{"num_hidden_layers": 9, "hidden_size": 512, "num_attention_heads": 8, "num_key_value_heads": 8, "head_dim": 64, "intermediate_size": 1792, "vocab_size": 16384, "hidden_act": "gelu", "norm": "rmsnorm", "norm_place": "pre", "norm_eps": 1e-06, "positions": "alibi", "qk_norm": false, "attn_scale": 0.125, "bias": "all", "tie_word_embeddings": true, "parallel_block": false, "init": "trunc", "init_std_qkv": 0.0267, "init_std_o": 0.0, "init_std_up": 0.0267, "init_std_down": 0.0, "optimizer": "muon_variant", "learning_rate": 0.00727, "lr_mult_qkv": 0.7, "beta1": 0.95, "lr_head": 0.0038, "warmup_steps": 200, "schedule": "wsd", "decay_fraction": 0.624, "decay_shape": "cos", "final_lr_fraction": 0.0, "batch_tokens": [32768, 65536, 131072], "max_seq_len": 512, "doc_mask": false, "train_tokens": 870300000, "max_steps": 13055, "dataset": "wikipedia_en"}
MLP neurons of a small language model. Each row is named by its layer, matrix (down: output weights) and neuron, and shows model dimensions 192-255. Each number is 50 + 10 x the weight over its row's rms, rounded and kept within 0 to 99.
Before each neuron's rows, "raises" lists the tokens whose logits its output raises most directly, leaving later layers aside.

raises: "il", "ald", "ile", "ons", "on"
L2.down178:44 52 41 56 40 57 47 55 42 51 49 37 57 49 47 47 64 36 44 67 50 51 52 69 53 48 43 55 41 43 50 54 67 63 48 54 70 38 44 47 51 63 55 57 56 69 61 41 30 39 51 49 56 49 37 47 50 46 61 42 39 38 39 31

raises: "ging", "ger", "ues", "ged", "uing"
L5.down214:57 53 68 46 52 47 54 50 63 63 57 60 47 49 43 36 58 55 58 59 41 53 52 55 61 54 44 42 54 37 47 67 56 43 59 30 38 22 47 43 45 41 53 44 54 42 50 58 59 60 31 34 57 48 49 42 33 55 53 58 51 44 47 29

raises: "===", "====", "D", "-", "B"
L2.down1174:42 34 55 74 40 42 67 53 61 34 53 60 38 75 69 42 47 52 60 56 66 40 20 42 60 44 49 51 43 60 55 59 62 46 44 53 56 55 49 58 49 57 48 67 56 54 58 45 52 47 46 63 58 62 39 48 48 38 59 47 44 62 72 56

raises: " |\n", " |\n\n", " |", "/a", " —"
L5.down1209:52 49 69 56 33 63 36 48 42 51 53 62 61 54 64 37 56 54 33 57 57 56 51 53 51 50 60 51 44 49 44 49 30 46 60 48 54 58 45 50 51 56 44 53 50 44 42 59 49 50 42 49 62 53 36 43 44 47 50 60 32 51 52 62

raises: "ile", " him", " me", " us", " way"
L5.down1667:46 46 51 61 38 58 47 50 43 45 33 53 57 53 51 63 43 40 55 35 47 62 58 47 39 32 51 49 48 54 47 72 47 38 46 37 52 60 71 53 59 57 52 66 59 52 51 48 65 49 45 63 42 62 60 52 35 71 64 59 52 73 53 55

raises: " then", " therefore", " thus", " concluded", " exit"
L5.down1179:47 54 44 54 54 59 47 38 53 45 50 73 39 57 34 56 30 29 53 48 43 36 51 44 34 52 53 31 62 46 56 53 33 49 47 50 38 64 61 60 58 52 52 56 54 41 45 60 49 43 59 47 40 74 66 52 52 52 37 58 35 60 43 69

raises: " time", " period", " month", " year", " while"
L5.down1581:35 44 56 38 45 58 30 39 61 72 64 46 48 50 48 44 62 39 47 49 54 55 45 53 54 45 31 68 49 60 47 50 53 65 34 63 44 61 32 63 44 47 56 65 62 61 65 50 50 29 52 38 45 26 59 61 46 59 53 65 50 61 45 68

raises: ".", ".\"", ".”", "ight", ".\n"
L5.down1789:53 55 38 37 60 38 24 35 46 60 55 40 50 45 43 60 54 63 67 46 40 48 63 59 51 34 62 42 47 49 38 40 45 54 47 43 51 49 41 66 56 41 43 50 53 44 30 45 35 45 31 40 39 30 54 51 51 63 41 53 35 59 55 42

raises: ".", ".\"", ".)", " .", "\"."
L5.down625:53 49 56 59 71 46 48 46 57 56 42 46 55 58 42 51 62 52 51 56 40 39 51 51 61 54 37 58 58 69 56 66 71 48 46 44 44 48 61 34 43 29 46 38 53 63 36 50 69 48 37 44 34 33 49 50 66 58 49 45 63 44 50 16

raises: "!", " our", " my", " me", " us"
L5.down1512:52 57 52 52 52 47 44 50 67 66 40 26 61 59 54 55 59 37 41 62 43 65 43 49 58 44 59 53 54 46 34 47 45 49 44 55 54 63 46 61 29 46 52 53 48 38 37 42 52 51 44 54 58 56 48 54 42 64 49 50 66 56 52 35